{"n_kv_head": 2, "head_dim": 128, "activation": "squared_relu", "norm": "rmsnorm", "norm_place": "pre", "attn_scale": 0.109, "lr": 0.00157, "beta2": 0.98, "final_lr_fraction": 0.1, "seq_len": 1024, "doc_mask": true, "dataset": "wikipedia_en"}
MLP neurons of a small language model. Each row is named by its layer, matrix (up: input weights; down: output weights) and neuron, and shows model dimensions 112-239. Each number is 128 + 24 x the weight over its row's rms, rounded and kept within 0 to 255.
After each neuron's rows, "fires in" lists the words (lower case) most often at its 100 highest values on Wikipedia text that the model never trained on. A number after a token or word is its count.

L8.up306 [121  64 149 127 118 183 138 113 107 156 162 127  72 123  79 144 135 115 138 117 127 149 135 161 143 158  98 138 115 147 131 125 109 122 101  87 119 147 144 132 113 145 133 146 121 151 111 101 165 149 103 143 169 120 156  84 124 122 158 141 126 158 128 130 137 128 123 145 180 128 111 142 110 153 149  93  83 121 122 143 136 103 111 126 119 100 163 112 140 111 192 112 128  84 133 141  90 134 121  89 120 118 161  99 124 124 140  85 100 142 114 132 115 134 115 105 142 143 141 170 143 133 145 113 121 146  88 129]
L8.down306 [144 109 115 118 122 130 157 165 103 118  98 140 134 133 136 123 104 114 108  83 129  98 138 166 114 126 140 139  84 136 115 131 117 177 139 127 149 139 141 110 113 156 178 116 114 118 146 103 130 121 172 142 124 142 111 142 119 190 114 173  96 100  95 109 120 130 157 144 107 138 122 149 169 115 113 135 150 158 102 116 109 172 130 127 143 146 130 133 198  98 108 154 111  98 116 145 133 116 136  84  83  96 122 142 149 189 176 131 105 113 153 119 135 185  98 149 105 156 141 137 124 133 177 118 171  86 133 145]
fires in: "his" 62, "then" 6, "incumbent" 6, "parma" 5, "paris" 4

L7.up931 [116 104 125 129 114 172 127 121 146 141 128 135 146 148 107 164 181  94 144 103 167 126 148 147  77 128 100 184  90 138 138 169 138 105 136 122 132 145 187 106 142 100 100 129  68 193 109  83 174 162 104 124 107 125 146 106 129 110 132 142  94 104 105 112 156 132 114 123 106 142 109 131  64 157  95 101 152 156  91 160 138 104 174 109 126 132 164  75 142 167 143 120 142 103 116 152 149 138 111  86 146 142 129 114 136 156 163 163 129 138 104 112 128 140 121  94 114 143 147 163 103 131 115 111 112  89 127 125]
L7.down931 [156 146  99 156 147 109 118 113 155 165 118 125 143 114  91 106 162 105 145 112 112 117 163 137 188 104 119 120 121 128 114 149 143 118  98  91 121  99  98  96 150 159 124 155 118 152 134 156 122 143 165 140  85 131 100  95 164 123 179 149 140 144 113 113 110 110 149  96 108  93 119 148 195 138 125 124 141  80 151 144 163 101  86 102 147 122 129 137 118 120  95  76 123 109 125 141 155 105  94 126  73 146 129 126  84 155 160 121 156 120 143 100 147 105 155 113 127 143 106 148 146 108 117 147 163 136 128 179]
fires in: "her" 27, "him" 19, "source" 15, "running" 6, "entrance" 4

L7.up640 [125 112  93 144  92 150 133  86 127 159  98 168  96 155 130 115 191 110 148  96 134 115 155 138  90 143 161  95 135 124 110 114 111 145 109 129 135 146 190 126 151 116 107 110 132 162 133 125 149 121 136 127  92  71 150 130 162 127 136 121 126 132  85 102 113 156 115 127 168  91  91 111 126 158 108 116 117 115 121  90 136 109 126 146 158 154 117 115 147 121 174 171 115 115 148 150 138 143  72 119 135 140 102 132 103  85 163 104 137 179 147 108 106 130 120 115 189 105 167 134 147 140  98  86 130 126 153 168]
L7.down640 [112 148 111 136 134 146 131 131  97 153 124 173 116 135 144 149 147  86 112 123 130 127 138 109 117  72 132 119  84 149 134 114 107 156 101 124 139 123 125 109 161 107 146 138 132 129 126  93 124 140 103 138 152 141 128 153 157 173 151 127 129 138 106 184 128 129 112 141 155 111  93 138 161 124 107 102 144 113  92 124 109 134 115  98 130 121 121  97 160  82 117  99  82 168 165 130 124 134 116 117 156 142 190 163 142  71  75 130 123 156 143 198 146 128 133 116  67  85 148 118 131 161 152 137  94 140 181 121]
fires in: "south" 15, "manager" 12, "north" 11, "management" 8, "western" 7

L12.up516 [135 121 159 136 108 126 133 113 130  75 166 111 152  97 125 168 142 104 145 119 124 117 137 173 155 171 110 120 149 130 117 154 149 119 151 163 128 172 121 135 115 140 117 150 128 169  92 126 143 106 141  89 131 157 131 105 145 101 108 164 111  98 128 134 133  97 122 155 181 114 124 140  87 149 100 139  71 146 156 107 139 136 107 144 144 139 169 153 138 161 168 116 134 149 149 140 105 123  89 154 105 187 127 103 141 118 121 117 143 176 143  98 123 105 108 155 150 131 101  99  98 113 156 133 123 150 149 116]
L12.down516 [134 155 131 110 140 126 113 179 142 167 157 106 139 133 149 139 179 108 121  88 138 149 132 116  84 157 174 141 120 127 143 133 145 189 148 133 107 136 146 121 139 143  80 153 140 100 101 159 113 147 118 151 131  81  98 111 139 142  73 136 132 122 150 126 122 114 124  71 142 122 111 126 142 148 139 114 139 117 154 110 117 133  99 137 110 118 137 105 180 150 111 129 176 101 145 127 144 152 170 114 136 136 121  87 139 143 136 151  99 119  99  92 150 119 163 110 155 159 142 122 110 157 141 141 110 143 113 141]
fires in: "s" 28, "1" 6, "esp" 6, "singapore" 5, "baltimore" 4, "isaías" 4

L5.up113 [146 121 112 134 152 122 189 108  99  86 121 118 121 114 122 156 120 143 130 121  98 151 115 123 104 131 161 174  91 164  88 133 131 141  96 164 105 129 149 122 114 184 134 117 103 151 161 127 117 160 160  83 112 131 120  92 137 120 101 134 130 122 168 155 136 120 132 117 132  81 123 140  69 194 102  99 151 148 131 131 144  91 128 164 134 102 109 143 160 130 129  95 133 154 144 159 145 115 161 108 135 133 114 139 159 132 140 144  94 106 121 166 144 128 114 145 163 108 154 144 182 155  88 125  77 160 148 163]
L5.down113 [110 131  93 121 129 117 133 138 170 118 132 145 130 153 100 173 124 156  93 131  96  98 165 104 102 135 134 102 111 115 119 112 150 143 148 175 120 130  88 106 116 124 125 145 144 140 127 158 109  94 120  95 132  89 109 124 137 116 132 127 119 124 122 125 129 130 134 131 102 101 173 134 183 152 163 114 169 162 121 158 168  96  70 125 145 101 168  95 184 133 126 153 130 134 129 129 112 122 125 152 165 114 162 108 114 124 118 129 146 127 210 162 168 110 117  79 190 156 166 146 142 171 130 106 141 114 143 113]
fires in: "used" 25, "known" 22, "same" 17, "built" 11, "operated" 5

L5.up577 [135  71 124 140  91 155 121 120 123 123 126 147 100 101 127 102 123 123 146 112 153 121 170 162 130 113 129 136 102 115 166 124 105 122 119 129  78 151 121 141  68 145 136 119 123 124 137 145 123 121  77 134 169  86 151  90 138  82 136 130 110 147 157 101 161 134  98 144  95 156 150 136  84 152 153 124 121 107  92 124 108 113 129 149 121 106 160 117 132  88 126 138  85 116 125  86 115 142 137 120 149 138 148 153 134 151 146 130  95 145 139 133 122 127 109 110 105 120 123 113 140 157 113  99 134  85 155  84]
L5.down577 [122  57 180 119 135 138 168 141 135  99 143 162 104 124 114 129 118 108 176 123 145 138 142 115 149 118 120 120 109 114 120 150 107 113 108 127 152   0  79 118 137 117 136 116 145 143 101 134  99  90 117 125 129 124 141 120  96 106 165 143 112 106  85 155  76 148 160 171  89 131 103 146 125 130 163 114 126  94 137 128 126 135  94 109 104 135 160 101  90 130 126 167 133 102 132 131 113 182 131 104 126 129 111 174  94 131 125  73 152  99 102 146 126 135 134 118 123 117 131 126 155  83 142 124 125 101 128 113]
fires in: "also" 59, "then" 25, "later" 14

L9.up688 [125 137 140  98 117 119 114  89 104  83  87 102 112 131 114 161 159 107 148 138  97 144 120 147 115 116 136 187  79 127 153 133 109 152 119 120 181 134 183 160 115 138  98 139 123 122 107 122 162 119 109 160 143 128 143 133 157 118 130  98 164 118 180 139 128 132 125 156 133 165 131 107 155 122 120  74 108 140 138 115 178 105 158 178 126 134 133 137 131 140 136  96  98 128 122 103 131 141 144 136 115 149 142 161  92 114 136  96 147 109 149 106 137 132 108 102 117 105  95 123 140 110 113 138 132  33 148 129]
L9.down688 [124 171 125 118 142 128 163 145 152 124 127  82 113 179 109 123 100  72  94 117  93  82 137 129 166 141 153  83 106 119 119 130 130 166 152 122 154 119 159 149 153 102 163 162  91 118 129  98 115 111 118 142 152 130 102 128 121 166 107 105 137 107 117 136 152 129 139  89  89 172 160 151 139 130 102  96 140  73 156 170 170 119 161 154 143 117 115 146 139 126 140 106 165 116 124 127 147 148 121 130 150 129 156 132 133 130 134 118 113 163 128 114 165  98 139 138 130 108 128 146 164  94 159 124 162 112 132 106]
fires in: "years" 23, "games" 9, "months" 8, "hours" 8, "day" 7, "days" 6

L10.up744 [181 127  79 156 132 115 129 120 163 101  98 138 117 105 137  82 116 153 133 123 148 139 155 202 119 136 120 102 125 151 159 112 140 117 120 138 119 147 134 130 113 123  97 130  99 129 138 149 128 143 120 134 160  99 139 162 143 117 145 118  68 132 150 133 111 170 135 120 136 119  95 134  70 132 133 132 113 127  96 124 139 132 153 154 170 186 145 107 149 129 153 123 103 111 143 145  93  93 127 121 103 124 132 147 104 124 124 114  74 105  98 126 125 147 127 101 169 107 101 115 105 150  89 120  98 141 131 150]
L10.down744 [144 132 164 186 110 142 178  95 148 139 113 103 133 134 129 109 126 107 134 172 139 135  79 165 168 120 108 153 142 116 132 113  91 124 106 142 113 116 143 150  98 120 161  93  90 130 151 167 120 111 123  90 150 160 102 154 204 105 152  82 109 126 129 115 133 178 110  93 159 120 122 137 150 144  89 112 125 148 147 142 137 108 109 134 143 116 132 137 146 111 133  83 127 160 103 167 121 146 139 126 143  78 162 100 146 151  93 135 134 106 193 182 122 125 122 155 140 147  89 144 112 123 131 133 122 145 125 140]
fires in: "is" 45, "it" 13, "was" 10, "are" 6

L7.up968 [130  93  78 162  93 141 143 124 110 139 137 123 140 108 134  85 137 150 179 126 137 168 126 144  77 116 139 120 105 135 117 134 137 131 100  88 160 127 137 124 136 105 126 114 120 148 129 138 156 143 154 158 113 109 140 121 128 145  92 145  87 145 140 164 116  94 127 154 143 151 112 146 141 116 103 190 108 136  91 142 133 141 129 110 132 125 133 152 144 165 147 167 159 131 133 152 124 124 150 148 110 165 108 127 119 138 162 125 137 115 128 137  65 126  62  96 129 115 147 158 108 156  80 102 137  96 155  97]
L7.down968 [146 108 163 167 110 168 143 112 125 183  95 120 170 108 147 135  71  96 152  70 130 137 102 102 125 108 127 133 117 160  97 128 163 110 154 114 157  97 147 157 144 113 126 102 134 109  99 132 177  97 166 180 122 149  68 154 154 138 154 152 103 163 116 165 127 127 162 127 137 157 111 124 143 110 102 120 158 141 144 184 119 105 109 100 104 118 140 164  92 113 109 184  90 156 113 130 116 111 119 164  91 139 136 145 151 134 108 104  77 129 103 100 123 116 113 111 104  96 127 162 136 131 107 127 134 106  85 103]
fires in: "government" 29, "party" 23, "source" 5

L7.up872 [175 144  72 147 140 119 125 115 128 141 120 137 147 121  85  97 135 101 154  99 151 165 122 140 115 158 157 149 152 123 147 120 150 102  99 133 114 132 147 120 134 130  61 120 105 138 145 134  97 133  94 132  69 157 161 114 138 129 116  94 127 124 123 102 179 113  89 140 138 180 126 141 114 138  70 146 108 111  97 125 136 122 119 147 135 139 150 126 135 146 140 160 120 164 152 121 104 119 136 140 142 184 164 137 135 128 162 113 112 103 139 163  80 129  86 135 145 114 126 117 112  94 111  95  86 117 111 114]
L7.down872 [120 167  99 163 134 110 175 106 145 102 112 126  87 114 110 123 133 119  97 137  98 105 135 116 114 133 139 126 127 125 133 117  79 159  95 123 118 135 113 128 116 115 140 135  97 110 103 127 158 115 182 134 118 103 111  81 131 143 155 148 151  92 127 122 115 113 157  95 160  87  93 123 140 203 121 129 136 126 139 129 154 120  88 122  78 167  97 120 153 122  98 127 156 120 124 147 131  86 140  87  97 148 100 111 102 135  93 118 116 135 181 161 157 135 184 136 130 104 116 150 161 134 139 147 117 162  92 111]
fires in: "south" 20, "during" 15, "world" 14, "as" 5, "north" 4

L8.up16 [154  88 112 153 162 128 107 124 153 144 135 154  95 106 101 107 135 116 123  72 121  86 136 156 128 114 133 114 134 132 200 133 106 173 119 154 142 137 139 138  90 176 122 125 132 137 145 126 142 142 141 160 130  93 170 110 144 115 148 110 108 123 146 126 118 139 101 114 144 188 134 145  79 162 139  95 160 172 133 134 164 105 143  87 123 119 107 105 156 142 145 136 110 160 154 157 138 129 140 113 138 158 110 134 130 128 125  99 145 147 131 134 125 153 130 103 150 130 126 102 168 131  97 178  94 119 101 151]
L8.down16 [151 143 132 121 135 102 127 124 127 143 125 131 111 123 147 136  83 145 156 149 132 122 140 117  93 161 107 167 133 106 150 126 102 128 134 132 113 137 131  88 159 129 131  83 130 153 148 136 158 130 106 110 141 147 127 134 108 126  89 130 104 108 123 144 102 173 157 125  95  90  76 154 128 158 127 107 106  81 121 112 134 134 158 134 154 147  99  98 106 137  89 133  93  94 141 157 174 155 133  76 103 145 169 130 131 123 111 132 130 146 134  86 120 138 136 145 156 114 129 159 117 111 127 102 125 116 140 133]
fires in: "was" 40, "is" 36, "are" 10

L8.up516 [120  85 110 143 150 128 135 100 115 132 137 134 141 125 143 174 148 115 144 103 132 163 123 162 103 136 131 188 100 155  92 143 135 116 135 126 169 140 158 127 146 118 116 186 113 192 165 147 123 134  69 137 111 112 158  95 119 167  91 118  92 116 136 130 117  78 137 111 132 118 120 110 102  74 120 169 108 138 104 128 145 124 109 109 108  94 147 105 157  90 120 133 122 147 158 156 101 119 136 116 155 104 193  92 143 137 129 117 138 111 103  85 124  96 127 119 111 136 148 175 120 150  72 143 112 112 132 120]
L8.down516 [112 134 138 137 166 120 125 128 105 136 113 133 120 123 109 159 114 155 124 106 142 108 114 111 157 116  98 140 100  98 149 109  93  98 131 129 120 121 129 134 149 144 154 105 103 104 138 144 144 147  94 124 127 123 154 105 128 143  98 147  86 123 144 121  99 117 122 137 126  83  83 140 119 117  79 153 177 142 109 115 133 152 127 127 129 115 140 144 106  72 131 138 135 111 156 177 129 173 148 137 101 110  99 126 160 162  77 129 154 145 144  86 192 115 168 153 153 140 113 125 142 152 136 171 111 154 128 127]
fires in: "silver" 20, "railway" 7, "released" 7, "release" 6, "introduced" 6, "arilus" 6

L12.up0 [140 119 150 110 157 196 129  91 151 117 125 160 130 128 122 130 114 135 147 140 168 146 132 113 100 126  92 142 130 150 156 101 109 133 157  91 126 122 133 117 130 113 144 135  59 136 186  58 149 132 122 125 173 106 106 110 164 106 114  89 100 136 182 167 146 152  71 168 155 141 133 102 148 106  67 127 121 109 125 159 147 126 122 149 153 132 148 120 123 153 120 127 133 158 132 168 112 119 123 127 129 115 149 127 108 111 119 107 145 151 127 109 119 146 118  53 136 172 162 110 125 109  86 116 103  86 142 159]
L12.down0 [ 74 129 147 135 118 149 160 101 132 116 104  87 122 106 101 144 107 155 149  92 127 124 155 154 102 106 150 144 100 112 159 133 183 121 117 145  76  92 133 108 155 142  63 136 131 112 115  95 113 111 109 117 155 148 113  80 113 171 174 165 100  93 120 111 146 130 133 124 132 138 142 124 162 156 112 170 125  93 111  98 142 127 116 125 117 140 121 127 105 140 113 104 109  91 106 125 162 157  96 111 183 117 170 155 118  94 128 110 154 161 156 147 111 103 138 101  87 143 135 132 118 105 118 108 153 158 132 118]
fires in: "on" 22, "over" 15, "for" 12, "once" 6

L12.up142 [ 98 123 135 102 126 154 124  96 164 117 146 154  81 125 110 111 154 128 197 101 152  92 125 130 118 164 150  94 151 139 186 151 159 162 128 128 128 156 121 134 151 108 139 127 147 154 148 171 134 146 124 130 155 126 145  83 169 119 134 140 110  79 118 129 138 105 130  99 133 128 112 126 163 146  90 174 137 117 112 111 138 144 121 177 127 105 126 129 146  72 136 172 136 125 139 108 159 128 124 120 158 124 174 131 127 110 157 156 113 161 115 132  95 153 100 109 115 123 101 123 131 121 109 131 140 113 151 106]
L12.down142 [159 135 145  77 178 116 161 115 119 118 116 117 142 121 158  98 144 136 137 137 142  70 138 115 120 103 126 125 144 181 152 142 166 136 129 129  95 113 129 114 125 125 167  78 122 142 135 146 163 108 167 137 161 118 149 125 156 172 118 135 117 133 104 112 188 121 112 164 160 140 164 148 132 147 136  97 122 154 131 159 139 128 111 145 159 108 166 135 144 120 131 121 160 115 100  83  94 114 140 127 163 104 144 131 132 118  96 129 171 160 154 115 186 124 117 103 127 144 139 107 114  97 176 145  98 107 111 156]
fires in: "for" 51, "formerly" 5, "former" 4

L7.up580 [102 120 132 150 150  99 148 110 138  80 102 157 117 119 138 117 113  91 188 140 112 132 116 160 107 108 137 113 130 116 145 130 103 134  87 139 118 154 135 122 132 128 150 145 134 135 131  55 158 135 118 131 152 126 145 138 169 124 137 105 115 128 155 149 117 119  95 114 145 118 125 108 127 124 107 135 118 135 139 100 143  90 122 148 158  85 182 155 131 127 123 118 115 107 134  64 137 156 142  99 148 101 145 171 136  93 153 132 104 156  89 170 119 127  99 150 151 127 141 146 165 124 134 127 132  78  94 112]
L7.down580 [109 146 125 143 141 129 131 141 124 125 122  99 146 105 204  95  96 132 159 142 125 132 137 104 133 118 166 140 117 124 111 135 154 150  91 166 110 137 151 156 168 135 133 110 169 131  99 144 175  92 130 111 116 149 128 169 127 120 113 151 119 143 167 108 123 123 140 114 147 169 138 144 131  85 123 130 150 103 164 164 107 160 110 121 155 116 145 133 120 137  99 136 134 119 114 133 153 106 130 133 148  73 143 121 135 168 123 127 121 138 130 132 137 126 101 128 135 124 143 143 144 109 101 127 152 105 120 165]
fires in: "2010" 16, "2016" 13, "2018" 12, "2011" 12, "2013" 9

L8.up874 [161 133  93 166 112 136 140 127 119 141  95 146  96 139 114  98 110 121 110 125 143 133 155 139 130 140 173 143 104 174 106 107 104 151 114  94 142 120 181 160 151 137  86  87 126 150 108 167 109 171 168 123 116 159 137 126 135 117 110 119 142 134 121 132 141 131 106 159 144 156 161 127  84 128  74 146 154 103  98 159 106 141 148  98 123 137 156 153 132 167 113 156 118 134  91 122  91 104 106 107 120 135 142 117 124 129 128  90 154 122 117  89 144 123 152 132 133 143 155 122 105 140  98 147 113 143 145 129]
L8.down874 [114 169 119 174 104  97  88 121 136 126 125 142 117 153 102 133 122 115 155 106 138 114 103 147 144 141 147  69 108 145 131 119 142 125 161 110 142 107 113 156 115 127 142 115 162 101 148 109  98  99 118 141 126 137 122 173 120 152 122 129 134 136 150 151 121 126 119 171 126  87 109 112 168  97  87 178 140 123  90 154 119 143 101 106  95 105 131 118 119 139 129 131 110 144 162 108 129 120  66 159 101 125 124 133 124 151 128 131 152 103 102 144 157 138 118 150 122 111 114 118 114 105 105 110 145 185 156 133]
fires in: "university" 32, "state" 8, "city" 8, "member" 7, "national" 6

L8.up202 [129 125  69 102 157 139 151  98 115 137 155 142 125 170 124 160 133  97 129 104 157 128 137 129 101 143 104 137 121 103 146  88 156 132 160 124 127 131 147  82 121 121  78 147 115 198 139 162 121 129 123 147 106 129 160 133 118 102 196 133 119 123 107 129 129 133 120 144 142  97 152 118 120 164 129 125 115 153 106  89 131 126 123 133 144 111 122 114 135  95 118 154 127 116 167 138 129  98  95  99 137 159 131 138 128  84 151 150 122 164 105  86 125 142 135  90 186 153 151 138  89 129  90 117 106 126 141 126]
L8.down202 [100 148 155 120 148 107 137 174 133 114 157  98 134 132 138 119 146 130  91 114  92 112 132 124 136  97  99 100 129 145  72 111  98 121 114 136 132 120 121  97 126 154 161 123 180 131 117 138  80 113 149 128  84 123 111 102 135 122 106  86 107 128 142 139 101 150 135 107 148 151 123 160 137 119  93  94 135 120 128 147 119 122 142 149 180 127 144 140 133 133  87 153 122 123 146  95 161 144 111 108 116 140  87 156 121 127 128 164 112 156 144 128 155 151 209 116 132 130 108 136 112 120 141 107 104 129  96 166]
fires in: "released" 17, "release" 16, "selected" 9, "for" 4, "via" 4

L5.up986 [146 126 108 156  93 172 123 119 106 113 150 108  88  86  82 116 151 107 181 138 152 161 147 149 145 166 155 155  93 167 106 115 117 147 107 141 156 136 154 163 112 161 124  87 136 137 131 145 131 132  90 135 163 129 141 161 152 124  92  61 145 125 155 159 104 150 125 108 124 147 108 126 106 130  86 176 132 131  54 134 144 107 113 120 151 129 136  95 135 102 119 133 149 112 102 123  99 106 157 137 128 133 182 123 112 145 140 124  77 118 103 160 145 169 112 104 123  86 127 127  97 164 105 123 130 134 138 144]
L5.down986 [111 161 140 208 110 128 119 119 171 155 102 122 159 129 124 129  75 140 136 113 136 121  96  72 162 155 134 116 133 161 142 114 133 119 140 135 112 114 107 107 124 157 151 105 155 126  80 136 129 131 163 159 130 135 115 126 149 143 151 120 110  95 124 156 114 129 157 122 141 117 145  79 137  96 106 142 128 134 136 141 157 114  96  97 118 151 132 123 101 111 133  97 148 120 123 116 149 121 131 140 131 126 141  84  91 112  64 147 127 120 128 150 111 121 145 138 124 130 142 141 134 139 169 122 165 145 119 172]
fires in: "state" 25, "national" 11, "county" 10, "art" 6

L3.up725 [133 111 120 132 136 128 138  95 134 135 151 163  94 130 109 109 133 123 105  96 131 146 132 151  95 194 141 158 171 143 159 118 118 107 149 165 106 136 146 157 144 101  80 130 125 134 133 126 150 148  86 106 112 122 145 124 161  93 139 123 137 117 113 117 148 154 143 114 128 122  69 147 152 151 166 108 122 157  81 128 108 115 156 113 158 154 114 135 142  67 210 111 106 128 136 119 149 107 119 138 133 156 171 149 167 171 142 131  95 139 156 108 121 106 118 134 138 209 123 125 114 139  94 150 129 140 101 106]
L3.down725 [169 111 127 165 140 121 129 134 126 177 121 147 215 131 172 117 115 139 125 121 120 117 124 114 171  95 115 148 105 156 100  90 141 115 149 126 110 146 115 145 115 136 147 111 135 128 103 117 110 146 107 117 120 132 122 113 113 149 117 130 107 127  85 102 179 188 126 116 117 130 145 137 113 155  88 150  99 145 116 116 111 133 108 141 113 137 141 164 129 145 159 127 126 117 124 119 112 193 126 114 130 121  75 137 118 166  98 155 100 139 142 158 133 100 131 139 148  88 133 107 159 130 131 133 105 122 142  99]
fires in: "on" 75, "at" 8

L12.up714 [123 115 109 133 129 129 139  77 157  68 156 117  78 121 164 135 124 128 145 123 177 141 130 128 155 224 123 143 154 144 129  91 108 189 142 159 148 126 181 152 143 129  72 104  81 109 169 120 141 108 144  97 141  97 146 125 180 121 102 105 144 147 105  93 128 164  91 137 117 174 121 158 154  84 118 114 147  86 141 180 164 133 145 136 174 111 106 156 139 159 155 182  56 134 140 148 122 150 117 138 117 118 147  99 122 130  99 125 119  85 118 124 137 134 117 100 163 129 141 121 109 100 123 153 125 114 113  90]
L12.down714 [132 148 139 147 145 114 118 143 132 106 164  97 148 173 127 124 149 143 121 132 136 123 151 177 146 139 134 128 100 147 142 134 191 141 139 159  77  83 136  87 132 106 124 107  92  90 144 118 132 156 150  88 163 125 154 125 114 135  75 167 123 104 179 130 136 149 145 140 137 123 123 105 144 137 133 123  88 110 144 103 150 172 125 149  98 126 148 113 130 116 112 122 134  85 129 115 175 130 105 141 162 109 151 105 158  88 108 123 172 174 120 114 146 148 130 116 130 160 200 123 110  94 109 127  95 168 155  73]
fires in: "on" 67, "once" 5

L9.up77 [135  59  95 164 147 146 101 124 193 141  83 148 121 145 176  89 117 104 167 109 138 151 132 131 131 112 122 148  63  99 124  91 114 161 122 125 120 133 155  96 147 151 136 138 128 130 174 110 127 166  64  88 124 122 141 170 151 107 107 106 114 125 117  90 144 129 105 122 128 145  99  74  99  91 113 144  89 103 112 134 153  89 163  82 132 153 119  98 134 121 147 121  92 138 141 116 160 108 135  91 162  93  95 117 132  98 123 138 111 146 105 155 130 151 129 137 152 124 108 152  89 128 127  91 147  93 115 131]
L9.down77 [153 177 175 106 116 129 154 136 152 111  74 174 133 133 159 133  93 107 156 160 146 117 102 127 136 128 121 128 106 124 149 105 135 103 133 117 139 128 138 136 161  87 134 129 122 151 124 122 156 108 133  92 142  97 100 174 126 158 101 121 130 131 111 116 128 122 132 163 141 170 136 161 173 138 107 125 129 131 142 128 172 135 116 123 108 148 153 121 116  96 133 139 140 144 132 129 138  59 187 107 101 112 147 105 128 117 115 145 133 128 147 181 127 125 108 141 136 137 155 126 143 115 132  94 159 116 126  80]
fires in: "player" 23, "manager" 15, "secretary" 15

L8.up77 [147 132 136 104 141  91 113 105 141  93 135 133  99 135 123 184 125 109 113 115 106 128 160  96 126 117 133 148  76 121 147 129 105 123 131 138  61 149 152 120 109 147 130 131 142 108 130 122 135 154 104 104  69 104 129 154 141  91 149  99 129 156 178 148 121 116 121 143 144 158 128 151 116 128 105  99 107 114  78 152 145 134 148  63 121  88 129 104 146 153 161 154 107 164 130 143 158 120 120 100 124 137 135 152 103 180 143  97 118 105 127 112 134 188 109 107 146 124 135 117 131 127 141 156 136  96 146 130]
L8.down77 [104 114 124 119  98  71 147 138 144 131 123 111 158 119 155 131 100 138 106 110 139 120 159  64  96 127 110 145 109 132 141  89 156 165 130 138 112  85 126 125 124 147 148 159 139 134 128  67 165 172 141 138 132 121  70 128 141 141 157 175 152  82  36 143 158 109 132 121 116 135 125 186 151 127 164 141 123 155 133 147 113 120 101 117 145 113 111 125 153 133 144  98 145 111 138 140 124 123 191 119 139 109 124 121 139 162 130 140  91  92 171 130 155 162 116 102 171 142 106 155 132 148 116 125  94 144 127 114]
fires in: "this" 47, "same" 14, "single" 5, "ancient" 5, "another" 5, "that" 5

L14.up84 [133 120  68 136 111 131 129 126 120  99 113 130 133 129 131 105 126  94 118 108 126 110 107 114 117 126 136 137  82 161 143 162  92 135  84 163 153 148 121 143 124 124 119 120 104 119 132 167 154 184 141  81 140 125 130 154 162 139 105 120  95 112 125 156 114 155 102 107 117 159 100 121 109 108 155  98 132 102 112 107 132 114 118  88 108 155 131 138 124 144 124 150 145 130 184 143 149 123  97 127 146 127 171 175 134 140 118 129 121  80 121  85 111 128  66 112 143 169 172 111 169 106 114  98 134 116 118 129]
L14.down84 [119 117 145 141 120 170 121 115  67 149 145 136 199 134 118 148 125 143 122 136 121 124 103 100 149 111 127  81 112 129 141 118 148 124 105 134 129 179 117  94 154 148 162 179 143  91 108 143 134 127 153 131 143 128 117 119 138  74  71 175 161 117  89 138 146 170  98 102 126 147 127 158 117 116 108 153 167 107 133  97 184 138 127  98 136 126 102 136 133  84 103 141 135 103 143 123 130 123  88 111 146 152 140 148  95 134 142 146 168 137 122 110 144 150 109 131 162 163 168 158 134 121 103 141 149 184 124 114]
fires in: "marine" 22, "maritime" 7, "marines" 7, "machine" 6, "marshall" 5, "submarines" 4

L5.up1008 [160  82  89 152 141 107 117 119 160 134 141 146 104 116 112 104 157 102 141  75 119 179 148 188 147 162 167 138 119 130 146 111 101 111 117 107 140 135 125  75 144 143 159 158 154 172 108 150 132 136  89 151 163  66 113  97 134 105 157 140 137 143 140 138 128 157 160 158 125 148 121 122 136 152  98 137 107  99 103 101 145 114 139 101 128 104 149 138 135 129 161 130 126  99 147  90 116 133 132  91 124 117 124 147 126 104 141 113 151 170 135  86  86  92 121 114 129 140 166 141 123 165 137  79 151 136 125 111]
L5.down1008 [150  83 113 139 136 108 127 104 103 193 113 132 147 155  88 120 100 135  92  83 137 132 123 130 186 113 122 125 146 153 114 130 113 120 114 115 118  98 117 121 122 134 144 147 161 120  72 113 123 101 127 133 119  51  62 148 156 177 117 110 135 168  79 147 115 157 120 116 120 134 128 161 170 112 115 119 115 134 153 144 130 132 124 135 138 124 122 144 105 133 133 135 123 134 140 121  99 101 132 148  93 117 138 144 111  80 110 152 123 141 155  86 159  78 148 131  93 105 113 191 157 164 154 138 148 153 118  96]
fires in: "including" 14, "james" 12, "robert" 12, "thomas" 8, "then" 8, "court" 8

L9.up957 [105 138 125 148 104 153 138 109 136 127 108 129 102  98 132 105 195 105 170 146 103 143 124 150 115 135 130 113  93 143 139 129  82 162 100  94 110 120 152 133 160 132 136 124  86 133 117 112 132 190 116 133 128  65 120 103 117 126 146  99 117 119 119 185 132 151 135 146 144 133 111 132 141 128 100 111 121 117 134 132 129 124 127 105 134  95 174 158 130 126 192 112 115 159 119 161 110 111 132 107 146 116 123 138 137 118 123 136 168 119 149 133 102 116  78  96 111 161 153 128 156 120  99  78 100  86 129 168]
L9.down957 [118 126 155 117 109 137 141 118 105 137 106 115 163 147 106  90 152 178 129 145 122  97 124 140 106 107 119 104 142 104 155 140 108 165 161 112  94 136 154  60 140 131 121 129  72 101 100 128 138 120 140 146 105  91 107 111 141 147 131 137  98 125 100  97 140 120 117 145 116 123 152 145 120 133 102 146 139 113 147 146 137 121 132 158 151 137 120 114 120 130 206 148 142 130 106 151 127 143 164 150 147  78 108  81 109  94  91 139 117 136 144 145 115 157 107 115 129 150 174 124 126  91 131  81  97 110 132 157]
fires in: "out" 24, "source" 14, "because" 10, "murder" 5, "entrance" 5, "center" 5